Weights of a small GPT-style language model, trained from scratch on English Wikipedia.
Training: a variant of Muon for these matrices, 900M tokens, 3433 steps.
MLP neurons of a small language model. Each row is named by its layer, matrix (up: input weights) and neuron, and shows model dimensions 0-127. Each number is 128 + 24 x the weight over its row's rms, rounded and kept within 0 to 255. Numbers have three digits each.
A block is one neuron, or neurons of one layer that tend to fire together. After each block is what it responds to, as a language model described it from the Wikipedia text at the highest values.

L15.up95:129115138117153118096118118101143111148147130106107101128084118105143164141112115159099107154156169152116150090110140165127081177100182168111076110133157138120090115164133117158115122133119126093151109144146099131149146095178145155145181084114129133159123106137097159127129152104105136113139162156112121099109092127114176143140130114098106128174103161156173132144122144156112149120097
L15.up613:176134141125131091148104156116113114142126122157140152147109106154139144105093154122134088146124158113160153104162149145114137123079141120136150127131169155128153169144074091111113112127132163112077078106137101162123123127143120108135150117131098116089118139148113095125170082141129123135146113095134149121130141093170162109116150139091077123116132109154157119116119080135144101117128
L15.up830:175129137103139177130133100124148123155137155116126072156132102134109113112115146093131146152107110112150143085080172103130169157105122118132103134111096125143080121139125136143109112165076131120104159116134122130132145117157199130119155091081125146080118117134160132148136123136140097116149148105098140112087126132122118138147121114130130105115143103122110144162106116128153109083100
L15.up1220:113128125177170093146126150142145111164128126144097107183125098151142142135147163157166155141144167126097166094155111093133119106087153143115102151125113109131154101113104115151120119127142164105130149149134106149115112113150144099101125093127127124115073130119147128162150094103083143166119129145153142129118154120120184141119133118141133180114115154095103132106132130127110150133143
Responds to: Word-initial fragment pieces. Short first pieces of words split into several tokens, often capitals B, J, H or lowercase f, ba, as in B|ig, ba|ss, f|loor, especially in music credits and name lists.

L11.up559:148113118088126109081132127112144143140097155112140159135113127098132118116101137134134165106115124127118141122109098111118146132096109118111160147116131138124117137161143152086123155104103160197153123152119153092179104120157142146177167113109107105112158127127150153159165141128149099128130196135114140142134091145111155119088158126146133127139179074101108139108139134136158077131117
L11.up898:128133151123103147114099163140099132159145092135139120144109138143125159155124127154104159123147116090099111094131125170147166114126162146134073116087145112139097119141137110109094123161086109154130099083115149146139141127144104117159135144110148131105130121176189178125159127139115170122108112119118146126137123124106109094174110110121105144145128142172132118151101138145103116110089
L11.up1297:130086136146129164124102167132165132142122131122118131130131130151070122131138177176141106119092082137130112144094157120136156111188144131130131126167112152137178113120118121083127142115176169127121126138120136133159131181154131167148143118079083105123125143114110122133152137171119134128100105117103136124158108128120140118088087142153120102143158129077164116119119106160127145152148
L11.up1524:107169134102072116182155138113147166083146161159097152132088145133117132115124102128087202119074153103145102142143131150141127137135092147168129140133184089131126154123114142127125142113089080124122128169135171113157166127171120117172145110138147123088146099169152107087110090181129098129081109099154139083130160137135132147152090143143119095112094089143103157142105125153116126119139
Responds to: Sentence-ending periods. Periods closing a sentence in Wikipedia prose, plus decimal points in coordinates and percentages (39.94, 59.18%); weakly, mid-word pieces and list dashes.

L11.up283:120121134129094121095117124143099104145113145111124082149152125124142170135114104134100142146144094104131077147196163106112105139143116139075119106110155119148165136092130146124120080168175126135100107131099140137155154116115124097145112132131109122139143170124105093166089128132100166151135145112134126137104149124126127141101130155170137137112135084093112108146129110075158146150085
L11.up555:154147161122126118093157142120149095100099135150139105120170144177133107142107131122131137167094113095160099126161136120157154117118095189152084141055145158125089126114129099156132134147082091120141111110132155159115129143120140095130141083136120099150114165120130097161144126147137166165113138109135142145130127083112158118161123141123131145080119130145159097089128081155137126130150
L11.up691:106110151086140164156138129146097136113137122120174155122082129151132109108072108130138157102092159110091080142120141113126150090105118159140106090124134128146128132156138124178153108091153112118154154131131133138171119096111147104135092112084127133137086123137167095120080169171133142132129124127170130099139121151162126143152134153139150113100107136131127125114153088135130154141172
L11.up717:155105142105151137117104067128107124115115162115125169141116122131107114131098118086114136143104107124170112125086114097121136140180109157176101129111148088109104148121105112154107167159154145130142124123168081126090141133109185139100150109110143124132117115110173121092141136115148140132129115119090092114127098085111128098123166163103149115156130149111137143143142106101137164086102
Responds to: Preposition "in" after clauses. Mostly " in" opening a time or place phrase after a noun, verb or comma (in 2020, in Europe), sometimes as a word start (indicated); rarely on/to/at.

L15.up345:134121151148097127111113159172099069122089115081112103132118074143130154114132113142094140094149133154151144115178160117111123105113106148142125143137140142155144168128119133120125131128160138135137154151179129124142112141170124124105129148104134087150155160148100092157129155145153138119175137122154154106137131147098138162158102131093103113134142097115127134147092123050112122099128
L15.up1274:129116107141109121144173152160124109120098127158102118096109118182137148149125106147135133097121107124137090162154158107133144098154130123125139153127113130137154120104103150118144154106140124095111106093141124071113175141144148151117107149103139151137075099124123070089121113167135070144119126121139142100118161165104102130127067091105139117112123130143144122134142097100139125123098
L15.up1440:058132119166100142136117119120153111153113114126089109148138136178154178107102081139121122110152135100134124104108119120161117131101122117146092112154130146112122143131133104118145106102143142112135095098165125150107152123174109133131118117079161095175159080127100090164119151172139138146156091131130149125132166131165112143144077116085129101113124105125102160124100085121118147098155
L15.up1500:123091138120094165123130087155128081138097153148123123132114118115122125144126075122144149142119108146150111127156141091136115114117147141189150117125137164131127108128114124128162106086167150096123110150182118077159122125134147148121142168081132087149120150155102158150138113143194119125118129133179158115157126149121125116072100099128147142079147137167122155151134124109140177148158
Responds to: Repeated-name copying. Word pieces at or near the start of a name or term that appeared earlier in the text, as in lists, titles and tables (Blu|e, Hap|lic, Frances|co).

L5.up16:160175168137155139155135135114123132136120153135129093144114134141115136167109137133148124121098120140118144159067101113116126123119101137140146148102165112158116154120158087114147130144113116082140115111095129177117112128100110117110120118100123135162080124113131121125075142138159105187127121112150114087147121127176141092147145127104118165134093095105111099091156116100161147124115
Responds to: Preposition "of". The word of after a head noun, strongest after event nouns like death of, defeat of, success of; also the of in offer.

L15.up266:093095130137105182127111120108139166114124123112141129126135110160136102119126112140163106146132083077138159127165126190171093083121145097127108130130134137124137106137135122127154114109124124107126108089138127134105096116102139139110090171130127146103130138109082153155146124120139140152095157134154109102115124109167160160138146094112100136159119144133089152133175112103157133137125
L15.up840:140096111085187094125105125119136114152149133106119127138174112134115114176139128143145168118108109137100164152144137145093115152102117095140124128129139147109151126104146102122141117124118117126124132118098156113130131147121159159099166108143119145180121159143134147112162113139089156097127106148164148078131129108066127128118135147176154125126134067177179132127089120136150112149120
L15.up901:142133101150169136124114124135119132148106141139113126140134101117109092167057053062147133130131151138113136147165134153149157081080145087156132120148117097156129150116170115110137085090139141135139153109089125118131100101124162100127116143132119118147114101086119096149135134138134116141073108113144129123149203098171123149124121125118110141103134102128123139089164129121130143111142
L15.up1438:109125189136119154113079158125147148134105177096134135153090081102095135126114103115123097134110093107122108115180106145131140147110133129102128128162125135147112081114128126108141099147114111125142180132111109101099133105130148140130121116095100148137142081131112149195162106181136113106117124124147164122153118108164156157134163127136126119142121083117105206147125125094159154140124
Responds to: Clause-initial "the". The word the or The opening a new clause or sentence, usually after a period, comma, or where, e.g. "The next day, the Levant Front".

L11.up243:121147169120112110147082123101120144141107097095113154128122108096089129163103117134109133095111118122141143108095142172115108126137131124109135147120151102099170130093125097136135168117143123179137129168158103144114117146112158126117132152116119126136126121132135156151145118115152106182180129111145110117129123157079144153110124121102160127139187096101139142110106105130163100146096
L11.up615:075129102094096090117125153135160088114160101112149115130180150149146132092163161167117138115156144099168155078148157117106096097083131157169155161163148139130128120109132114115148133096125139131142100117144077157105097166129120115116090138106157132108137084065153140096139130139127125135112154116123123099153137146121121086154142124142142122145114150129104085136107130110115133107160
L11.up1013:106128111121136108094098121167142115099150176150151144114149100133109108122164178071131170122133092163074109137138130136119115124147126127113133146118126141131148076094117081188071130103172128174087105134094148183109147158119109133116122123120182090120165094103158113118093170154144125151139158096144085123174174125135113139090106114143120105155118117141173143126085133139150118123108
L11.up1251:130094107139112144076150166164143146133140111085137125109153108140097125149095134111117142134083136110116133128162118137178091140128156135129179126153131149115149143138166117121173130137144117175083157143109105143151113134107163114091112120086088127144142184102129110113121104138147080144135141158126112098114140184181126114131081123148109136139134120138122100122083114151149086122118
Responds to: Clause-opening relative pronouns. Relative pronouns and anaphoric subjects starting a new clause that points back to a prior noun, such as ", which was", "that is", "It was", and "This office", usually right before a verb.

L15.up88:122146153151125127099133142138151098111133141153115104150107141139081120159093111118105115110146086144120084132164153109080089106124157121136102133143113187072136125093119135121118131121127120091143119050132089124103118077136117112097156062176117169152137086133122114129142107145158152094125163124130145131159126145133102147120175126137073175156122144141151097141133127128189100123112
L15.up320:168136169155150119101131138108132116169106159106139147111085106116099102096104105093094125143144126119177110126126141136122144142120134106101137122111169147183133182115140163149138082168136120077155122106149124132162134145082097097121103115127101139161107099158119115160122129131113181167105119152111091149156152160150095139139104154114137146100154082084107173137142100137143118133157
L15.up456:166119155136125132166105112125077085147147168141120160113129134173126152170188135111134081099136172101150177145137119124083122131111177136151088110141116152129166146110140119151125122150144113096144115105149130130148094133142129128138158124132136151143141129134115130151096135140147119130114108125117107128109113161110136128104107103094108133150118069133134134158111095147128148154121
L15.up673:133144117167154132136147146119097126090137134094128095184096196112084149068112107129083134105125108123164113127071103101129135120107194123146117122138144156116135129120127146124153104133130163126158122114140122143142102102141131125127119183176114115170134115141114122147140122116122115140086142098095116129129109110153133107139129149144122151155119117163122111108144119180135114110174
Responds to: Partitive and relational "of". Mostly the preposition "of" after quantifiers and nouns (one of, most of, part of), plus "of" opening off, often, offer.

L5.up822:084098116054180109095130123154122138146133076129093104151129161091120162124158123095148130117115176122165115113106125137107126118154155113114110117135130119100122120124146138127114107107065147135126116151187099138141083122123099080186139147142084158118136175115172125108128146136146130151122112161127128113125127092149136142160156131087113139128141164143120132067140142155138138162113
Responds to: Sentence-initial determiners. Determiners and possessives opening a new sentence, mostly His and The in biographies, plus the/ve/se inside names (Dorotheus, Cleveland, Course).

L11.up379:146130107093144135152126078146139123134151119091118110125128108106148124138118117172157157104112124112152139164142115109151161160098120111126115065163150124105096111124165150118125105119127102094145121074118108089069081138095129161089153147119123133146119159119164124100133125182143096147133118117160144108104136152112102126123138122157130097077162155127107147132195168124124124165127
L11.up679:085107126127129090130132132156147163164120177117085135115170111098139124133115117161082148104113146132114132126135112167110086110130144139110102150068158145154125114124151115181129114170115099124075101113140114157129117101132154073121091162109113135126133100128127086134162093161137112137145130078172140154116118093130118111122130112101091146114162126115117107142148084075132098177116
L11.up981:129138181116151122163069112097134114131173149112110137071135142104132125122181125106135136143170125107099082122149105152138113147123131135082097134128150133103105131118129103134151124163116131135110139104146127134045096086111136123072176112107115164125083138159196096182108145114146108124181134157195124112092134129104127120116145158107165102124155142126087110124143148127076124128108
L11.up1318:107122098117130095132097076094158113128166130097108118146123119126124144107171091115097125140111113101096162111124160129152122107144118113138114162126140153123122132138132133110126153138081134088119107130156101088098163141154116139159137112137115143136128131154134132117151130148124154137100134124188125136123122148125168114131148161124140136134195134144150125131115101151097085101086
Responds to: Split word openings. First one or two word-piece fragments of a word broken into pieces, usually a consonant plus o or u, e.g. B|o|x, gu|ards, Ro|n, Bo|wling.

L5.up678:129106129113114127153122121114148096105139121118113148128131150135146132130144150129089130172117112124119144105104125131129102121135108128159103138131187129132141132148117112125077139109139135102101149128145099154144110101133129107084098164126165169117109086127185156116152127125144147131154140170130152112110093150165168122129142144164127075094127146131079194114132170119124129135134
Responds to: Word-initial b fragments. Fires on a split-off first letter piece of a word, mostly b or B, as in B+inomial in taxonomy boxes, b+alance beam, B+ackground.

L15.up1268:140158092128144180157128144121078119158117182081106135122127158142141142115105108165128096120116148129133154075118121130137134087087156160138159117138139109119183111139109160185154159128120164123088142073113129117133145106129148150123133099092111119108118137120134112098153115132114174123155166143119147134094140114117119104101123173131087104134111117143136143148083124130124136157137
L15.up1347:108141126114145109139101124097118119141124142135116154110100194155101140132068143117129057127102118129123142119119162135096150111077147160098178135167119135117115106125091109178171096135144128127156110110139130131114161124136160091125153185111107116134085115114125126138147124140159170141109166140125180129158136127155168078118106116155109176142122142091100134129106126121139167158087
L15.up1399:168107118155104114120156170077139130138147082138148081151121130143149160121098114122146156150119105122120112105104119082065153109126124136112175148161113118119105145127113111069173128109135140147157114151112131177101172099148121167124132127154073131154096068103180104133099103145119154104109173141146149144147108117119167140140134123123109122160133146119129117098137159127158115137109
L15.up1498:122114137140135089114118138071121128127146148133124124154155088159076125130125108125102133128108160120123106078106129112132098099076162114117112095118139143133139139163115163139092115166149131122137174141133127131113130137123125140152157127140088109170100139166109169119156086161168176140134093110162130123100157127112130152135141077118110136115108131138117086140141082164126145107178
Responds to: Mid-word and mid-number pieces. Word-internal fragments, often "se"/"Se" (overseas, Second, Sep, selective), plus decimal points and thousands commas inside numbers like 5.36 and 172,816.

L5.up320:097136146131129081136141125160113124089134135154124123142138151183159113154125138185124130160097146116154102143097106152121103126143105115175126076174136165111145152100180107130136096096139132120097128136149123082138181126134119150155132125097148159126149045126139133084092155117093152154143106122144119128146121139113137132112133105125074149133146100138123114103130111149069123109097
Responds to: Word-start fragments and periods. Opening capital-letter pieces of split words after hyphens, headings or newlines (Re in Reception, L in League, G in Galatta), decade digits after 19, and sentence-final periods.

L15.up96:112152171141146109132145135095094134107121144123085106124171178099109094142114103139120113161129066113176177154092153139116144136101111095114152120104130097143149103162165115122110133149123117095129122105132149151126139087125138145177157151170101108130136098126158112148138158110142130117072147146132121163166156147096155124169108120132129108144112105138159126119107136098151105170132
L15.up258:122108144142140083107114146085119106123130168114135155151130118125080136140104154151113095121160127114132163139106159134114186144126124125120164086103128123127118139135121162154116130097092115130156154125152159120118133119168120137113171127120162095153149134165108134156104138158163147151114149153153175142100107109125118101136126071143091134096125095165150157147091171158158100132117
L15.up329:101134171091106141119136143095116147096085133115123134145167135139066101173136097117118116112135122095175126142124147090114123144132166117170123123069142151113135151113142170135121131153126120130115108126160134087117135077116126150134097083128135174142068150148177130125158141177117095126120142148115164141137143129119126132163175106067132129102089143173121120106098132114114154148093
L15.up985:129098147135152147112099138095119123106142139157153119158121161133102122115161136152184086152120139143159135073083116143116154125134132125108167172124102088155128137140108111139154106123125097129090142139132154101101131074135139107117119095171127095113125135162135086102185103151095162150104110110121142137165114112109162136086148139136106088140151096120153118085134149084154142137136
Responds to: Sentence-ending periods. Full stops closing declarative sentences in Wikipedia prose, typically right after a proper noun or noun phrase, as in Hatcliffe., Highbury., Kapp Records., before a new sentence or section.

L5.up328:109140163152097112141144140165127121122107096112131128140184140125175112114117125121103160149188102109121150110134113129180138114128156112156121145110083153097090122161148147116156111136152117118150108115124137111107117081072103129089157143132121099101152140120143118131116120147150129113122119164132128111137120132147114078176151124130113095132170170116111127128079130088149146134152
Responds to: Table/heading markup tokens. Pipe separators after a table row's first cell (1 |), = heading markers, and mid-word fragments like ot in Notable, oc in Focus.

L5.up816:134093117108126083139116122130176129148111156103099169143122113165129159135153132142123172094077120109127160161168108112104129124106128131154131106153096126154133107116127133120122123153128114143143158162208132102144143116178144127137127151127132091126146142131150136125141121122115130118125122124113122114081072116139199142149161125116146144128123129140185156131155142136173132104132
Responds to: Periods in data and names. Fires mostly on periods: decimal points in table numbers (59.81, .622), abbreviation dots (A.F.C., W.), and sentence-ending periods after place names.